Weights of a small GPT-style language model, trained from scratch on English Wikipedia.
Size: 14 layers, width 256, 4 heads of 64, MLP 704 SwiGLU, vocabulary 8192, 13.3M parameters.
Architecture: RMSNorm before each block, rotary positions, no biases in attention or MLP.
Training: a variant of Muon for these matrices, 6753 steps.
MLP neurons of a small language model. Each row is named by its layer, matrix (gate and up: input weights; down: output weights) and neuron, and shows model dimensions 80-175. Each number is 128 + 32 x the weight over its row's rms, rounded and kept within 0 to 255. A neuron's up and down rows have the sign that makes its largest values positive.
After each neuron's rows, "raises" lists the tokens whose logits its output raises most directly, leaving later layers aside.

L9.gate454 [150  39 126 118 129 107 147 133 103 104 107 126 129 115 141  87 127 159 156 102 142 110 183 133 171 128 115 136 140  13 101  99 122 115 147 125 115 124 170 140  82 135 134 148 127 137 106 144  91 137 118 154 144  81 178 135  99 129  89  80 110 102 152 101 145 106 191 131 141 159 137 124 164 147 164 136 122 147 145 141  79  67  73  76 156  82 126 134  91  74 111 110 133 107 144 231]
L9.up454 [ 92 107 117 119 189 147 163 107 114 160 167 107 127 150 175 123  49 130 122 116 108 129 138  85 138  90 134 111  96  93 123  88 113 171 117 125 157 155 153 138  89  90 131 170 135 106 145 137 110 118 158 126 172 120 136  19  83 151 162  90 114  56 125 128  94 153 189 103 141 142 153 110 200 199 122 181 118 148 120 141 139  78 108 126 114  66  61 122 109  72 116 143 204  82 133 138]
L9.down454 [119 204  84 159  51 145 107 144 178 139 125 156 160 141 120 115 161 152  95 128 148 130  93 142 122 115 132 111 148 157 149 171 108 113  97 105  89 107  97 180 175  67 143 118 129 133  95 121 175 106 137 120 104 151 126 168 194 134 118 148 194 147 129 140 134 117  91 140 108 111 126 134 125 112 152  69 110  94 123 128 165 153 162 136 160 147 164 116 141 170 146 142 106 154 125  80]
raises: " your", "?", " you", "!", " powers"

L7.gate96 [152 139 105 120 139  99 104  92  62 125  93 117 207 133 120 143 153  70 139 139 158 142 126 160 105 113 100 143 106 121 116 102 172 123 145 213  79 130 115 187 179 109  49 185 122  78 112  73 106 129 127 144  86 162 136 108 111 108  86 102 142 136 117 115 109 140 100  88 149 111  95 165 145 129 130 150  60 131 108 180  88 135 155 114 134 123 122 118 159  92 123 146  64 152 107 166]
L7.up96 [131 144 156 100 124 134 124 158 135 161 118 147 157 140 114 177 137  99 192  92 129 144  66  71 146 137 133 113 110 107 170 107 163  90 124 112  86 133 128 154 129 142 113 165 117 162 120 119 114 146 154  89 130 180 137  77 102 121 112 136  98 139 122  86 112 147 123  92 144 173 151 103 184 174 106 177 176 151  73  90 103 100 110 160 118 147 136 128 122 122  96 134 173  81 149 122]
L7.down96 [ 59  87 156 159 153 160 155 201 181 150 138 120 133 152 125 148  91 119 142 118 171 162  69 119 116 134 172 160 109 164  92 139 148 116 101 120 146  80 124 116  81  72  82 154 187  72 153 130 162 168 183  30  87 132 151 139 146 161 158 110  98 176 128 127  84 155 131 129 139  58  77 100 140 110  95  74 149 116 114  76  80  85  91 138 102 127 139  79 140 159 164  82  99 101 163 135]
raises: "nu", "nce", "str", "nam", "nal"

L7.gate569 [ 53 134  84 138 117  86 149 132 115 145  91 132 135 141  70 163 200 169 154 141  92 148  64  86 130 144 136  67 170 120 125 128  82  76 154 120 128 161 129 186 109  28 164 111 104 150 155 138 144 153 163 102  94  96 165 158 133 141  66  80  87 128 129 136 173 119 108 162 166 141 137 151  90 128 148 124 130 191 122 145  84 142 130 118 175 122 130  88 150 161  63  96 144 103 110 117]
L7.up569 [ 74 118 120 115 111  95 151 150 170 149 136 149 139 106 202 135 133 144 127 122 107 176 118  80  86 156 151  72 163  97 117 133  77 155 101 117  90 166 144 178 163 138 105 151 149 165 171 176 121 132 119 124 132  75 151 102 184  84 114  91 151 155 159 110 192 101 137 146 141 120 133 123 159 110  93  62 156 113 124  73 190 173 132 117 160 100 188 135 175 164 118 155 161 123  70 132]
L7.down569 [148 141 139 117 151 109 127 109 138 135  87 130 155 113  96 128 190 133  81 125 127 120 107 138  83 123 140 126 114 109 119 140 121 112 103 132 205 147  97 176 128  87 167 122 192 124 102 137 144 142  77 155 175 131 172 192  97 172 140 140  78 188 120 103 126 142 124 114 143 163  92 124  56  97 151 113  85 131  72 164  97 146 161 158 111 130  84 164 105 118  86  94 204  99 193  87]
raises: "hip", "ering", "uris", "hed", "ness"

L7.gate698 [172 105 201 193 127 101 128 143 164 164 144 103 184 141 174 134 135 129 131 181 168 159 157 145 130 134 163 100 143 101  51  89 121 133  94 170 150 139  14  86 124  58 149 157 127 178 148 170 113 117 173 119 118 130 134 123 154 106  84 127 107  86  93 109 114 151  78 152 141 145 120  93  87 123 149 154 205  71  86 108 119 127 161 146 122 139 147 172 157 202 146 139 125  87 102 111]
L7.up698 [144 170  94 179 126 123 149 121 142 146  81 139  85 118 147 148 158 105 156 124 194 158 121 133 101 138 196  93 156 160 104 138 139 116  93 141 110 106  78 139 156  80 157 126 171 145 159 106 102 137 153 136 110 144 112 165 152 131 132 108 110 151 125 130  98 156  60 190 163 112 121 127 100 127 145 113 130 110 149 171 117  57  72  87  63 128 140 170 126  88 187 153 112 119 121 138]
L7.down698 [137 111 101 134 164 174 191 120 122  83 109 103 105 114 157 121 154 171  97 102 135 169 100 142 190 147 131 121 142 108 127 160 130  90 143  90 157 151 134  78 100 147 175 171  87 111 137 100 111 104  95 175  56  90  95 131 163  92  62  84 113 175 130 148 138 111 156 111 133 142 119 148 198  94 170  72  85 151  75 147 111 148 120 169 186  77 102 149 124 176 175 143 182 132 127 124]
raises: "nce", "n", "nt", "h", "l"

L6.gate261 [106 133 158 191 160 118 115 156 130 118 169 152 120 102 146 170 170  94 124 137 112 151  82  98 100 153  93 153 187  85 110 103 138  82  92 133 154 139 128 183 121 159 101 138  88 104 126 134 121  81 142 138 153 102 146 193 121 104 155  74  94 143 155  85  81 140 117 149 148 102 138 119 112  90 110 108 146 180 183 100 107 116 106  87 226 100 124 160  73  97 131 111 183 112 128 148]
L6.up261 [109 107 122 184 179 150 110 126 136  68 154 125 157 159 117 129  67 113 198 141 120 128  93 129 135  56 138  60 155 153 112 126  99 111 118 166 106 179 110 142 117 116 113 210 151 124 119  94  65 135 162 135 100 168 141 155 173 133 161  51  81  70 169 140 150 112 171 137 162  83 155 164 139 107 138  76 160  75 156 132 123 109 116  98 124  94  95 120  54 157 136 154 159 126 108 113]
L6.down261 [125  81 141 131 137 198 128 136 121 140 179 112 124 154 107 113 111 113 143 126  79 176 109 164 145 129  85 142 114 139 100  89  84 188  69 124 117 224 122 112 116 161 115 150  86 160 150  70 138 150 154 157 124 199 112 164 163 165 141 139 144 109 181 125  77 101 155  91 157 147 151 112 116 121 157 100 110 102 193 112 112 134 117 139 132 111  84  79 138 146 152 132 175 116 150  98]
raises: "tic", "os", "se", "ized", "s"

L9.gate474 [137 170 115  68 134 124 107  85 137 149 139 166 137 156 107 135 135 158 161 155 136 134 120 156 101 159 108 129 119 152 101 117 149  83 155  85 158 144  35 123 107  81  60 167  88 123 118 112 203 162 122 114 229 107 107 139 147 165  85 114 118 184 105 105  76 117 108  82 144  97  88 150 131 118 141 195 129 137 129 140 109 144 231 135  97  67 143 116 114  91 139 103 129 129 127 117]
L9.up474 [157  75 197 125 131 147 181 128 149 154 143 153 140 171 173  78  68  62 115 130 185 147 136 106 139 135 173 134 118  91 140  94 183  91 118  95 104 144 120 161 163 184 145 139 155  60 111 132 159 123 161 198 164 150 114 123 171 155  97 113 126 176 146 151  91 149 136 158 123 144 162 126 115 130  58 168  81 155 132 151 142  73 165 100  93  99 123 174 111 104  54 112  79 174 114 128]
L9.down474 [140 155 165 103 152 148 147 107 148  67  82 142 124 131 197 124 130 107 125 172 103 146  47 163 158 127 199 128  97 122 137 174 156 106 117 159 144  78 115  60 130 161 153 136  85 145 154 162 177 103 113 137 191 155 162 147 156 167 169 136 137 164 136 188 188 130  70 119 140 180 145 106 124 125 124  91 157 137 171  79 178 130 103 100  44 101 113 163 157  90 143 157 144  99 142 134]
raises: "oria", "ony", "onia", "Professional", "ori"

L2.gate386 [106 132 121  83 149 175 126  93 135 125 141  80 143 112 154  99 149 161 151 152 140 168 161 134 156  75  86  89 135  94 140 133 122 143 174  76  87 175 152 133 196 124  89  74 192  91 164 143 106 140 160 183  77 159 136 155 184 140  88  84 191  95  76 132 145 101 119 117  83  63  60 107  87  74 115 134 152 105 139 158 145 110 124 134  92 181 122  92  72 124 139 127 100 121 197 101]
L2.up386 [ 60 140 105 173 131 125 137 178 194 166  80  56 141 158 175 115  92 142 164 195 136 124 186 141 130  81 121 126 126 133 132 114  97 115 146 148 129 120 139  82 155 138 118  82 174 161  95 110 152 110 121 156 160  87  96 103 137 115 160 125 111  74 154 207 133 182 151 179 169  98 102 104 146 143 153  84 165 101 157  55  96  46 127 161 132 100 119 149  81 112  85 142 182 141 223 109]
L2.down386 [106 103 133  73 177 149 139 113 100 124 114 164 115 130 188 119 126 208 124 108 112 134  80 189  83 112 116  70 121 132  65 107 166 116  88 101  74 106 101 167 150 121  96 153 195  70 135 108 166 143 122 165 131 159  86 132 106 135  55 161 120 115 114 135 170 107 123  83 120 152  79  92  96  67 173 182 115 135 108 142 172 166 150  93 150 158  88 133 130 155 116 131 115  87 128 152]
raises: "av", "aling", "ale", "af", "ato"

L9.gate230 [131 131 140 145 116 170 111  78  91 102 129 135 135  79 176 134 114 207  61 184 135 101  89  60 140 157 166  54 142 143 109  76 136 132 164 126 185 128 144  90 113 151 121 150  76 107 129 138 136 132 215 172 148 150 154 134 133  47  92 165 133 150 109  77 128 137  97 159 121 110  94 153 141 165 182 174 109  61 172 151 109 150  94 113  86 144 130 180 100  84 125 178 104 142 149  95]
L9.up230 [185 101  93 138 157 123 139 122  80 181  56 132 155  82 180 151 138 182  79 172  81 138  94  94 179  71 164 119 170 146 147 143 128 153 149 186 161 205  98  90 107 108  85 131 120 108 146 121 135 154 184 105 136 143  70 102 135 129  85 152 123 187  98 140 110 164 146 136 128 131 118 154 179 184 103 125 157  71 109 119 125 197 159 120 113  94 155 171 129 110 156  63 124 116 175 100]
L9.down230 [140 106 156 122 163 168  96 120 113 154 132  84 134  98  96  81  58 102 139  75 145 127 111  28 120 112 118 117 118 160 159  83 156 127 145 148 118 140 176 105 117 134 140 149 155 105 115 127 122 135 136 140 146 123  72 106 112 166 142 164 134 144 108  44 136  98 128 117  95 102 111 162 193 166 137 163  63  75 104 149 133 113  90  56 108 128 169 133 114 106 118 196 154 135 110  78]
raises: " have", " make", " feature", " continue", " take"

L5.gate288 [143 124 136  74 185 148 119 118 104 137  94 150 114 147 160  89  85 120 129 168  99 195 155 192  93  96 166 149 132  81 141  98 141 154 156 120 163 199 114 117 100 149  88  97 125 118 112 107 138 130 121 157 155 127 116 109 131 136  82 200 108 135 160 150 140 132  67 142 154 116 105  94 118  69 147 182 136 151 170 127 124 135 139 107 164 141 133 184 138 114  82 112  95 181 107 153]
L5.up288 [116 157  93 142 162 100 150 162 125 121 111  92 123 147 101  86  94  88 164  72 135  80 172  49 129 198  58  91 122 121 103  94 124  98 152 171  76 169 114 179 107  77  93 158  94 110 149 111 130 140  82  75 147 149 132 166 188 141  57 107 164 129 104 189 110 117 118 130  80  83 124  87  83 135 151 136 107 113 126 124 109 141  85 147 131 103 115 111 145  67 121 106 127 104 129 111]
L5.down288 [ 96 124 136 117 139 108 104 141 123 188  87 127 151 129 129 133 102 115 122 167 114 130 149 135 134 134 141 121  94 189 141 142  76 123 118 108 132 104 107 101 123 140 107 103 123 113 113 125 124 105 148 125 103 125 139 131  86 103  92 151 122 136 128  28 152 105 110 150 142 124 109 179 111 154 120 193 154 132 128 182 159  57 150 123 111 163  31 179  74 124 115 106 206 106 167 152]
raises: "writer", "iment", "board", "play", "Club"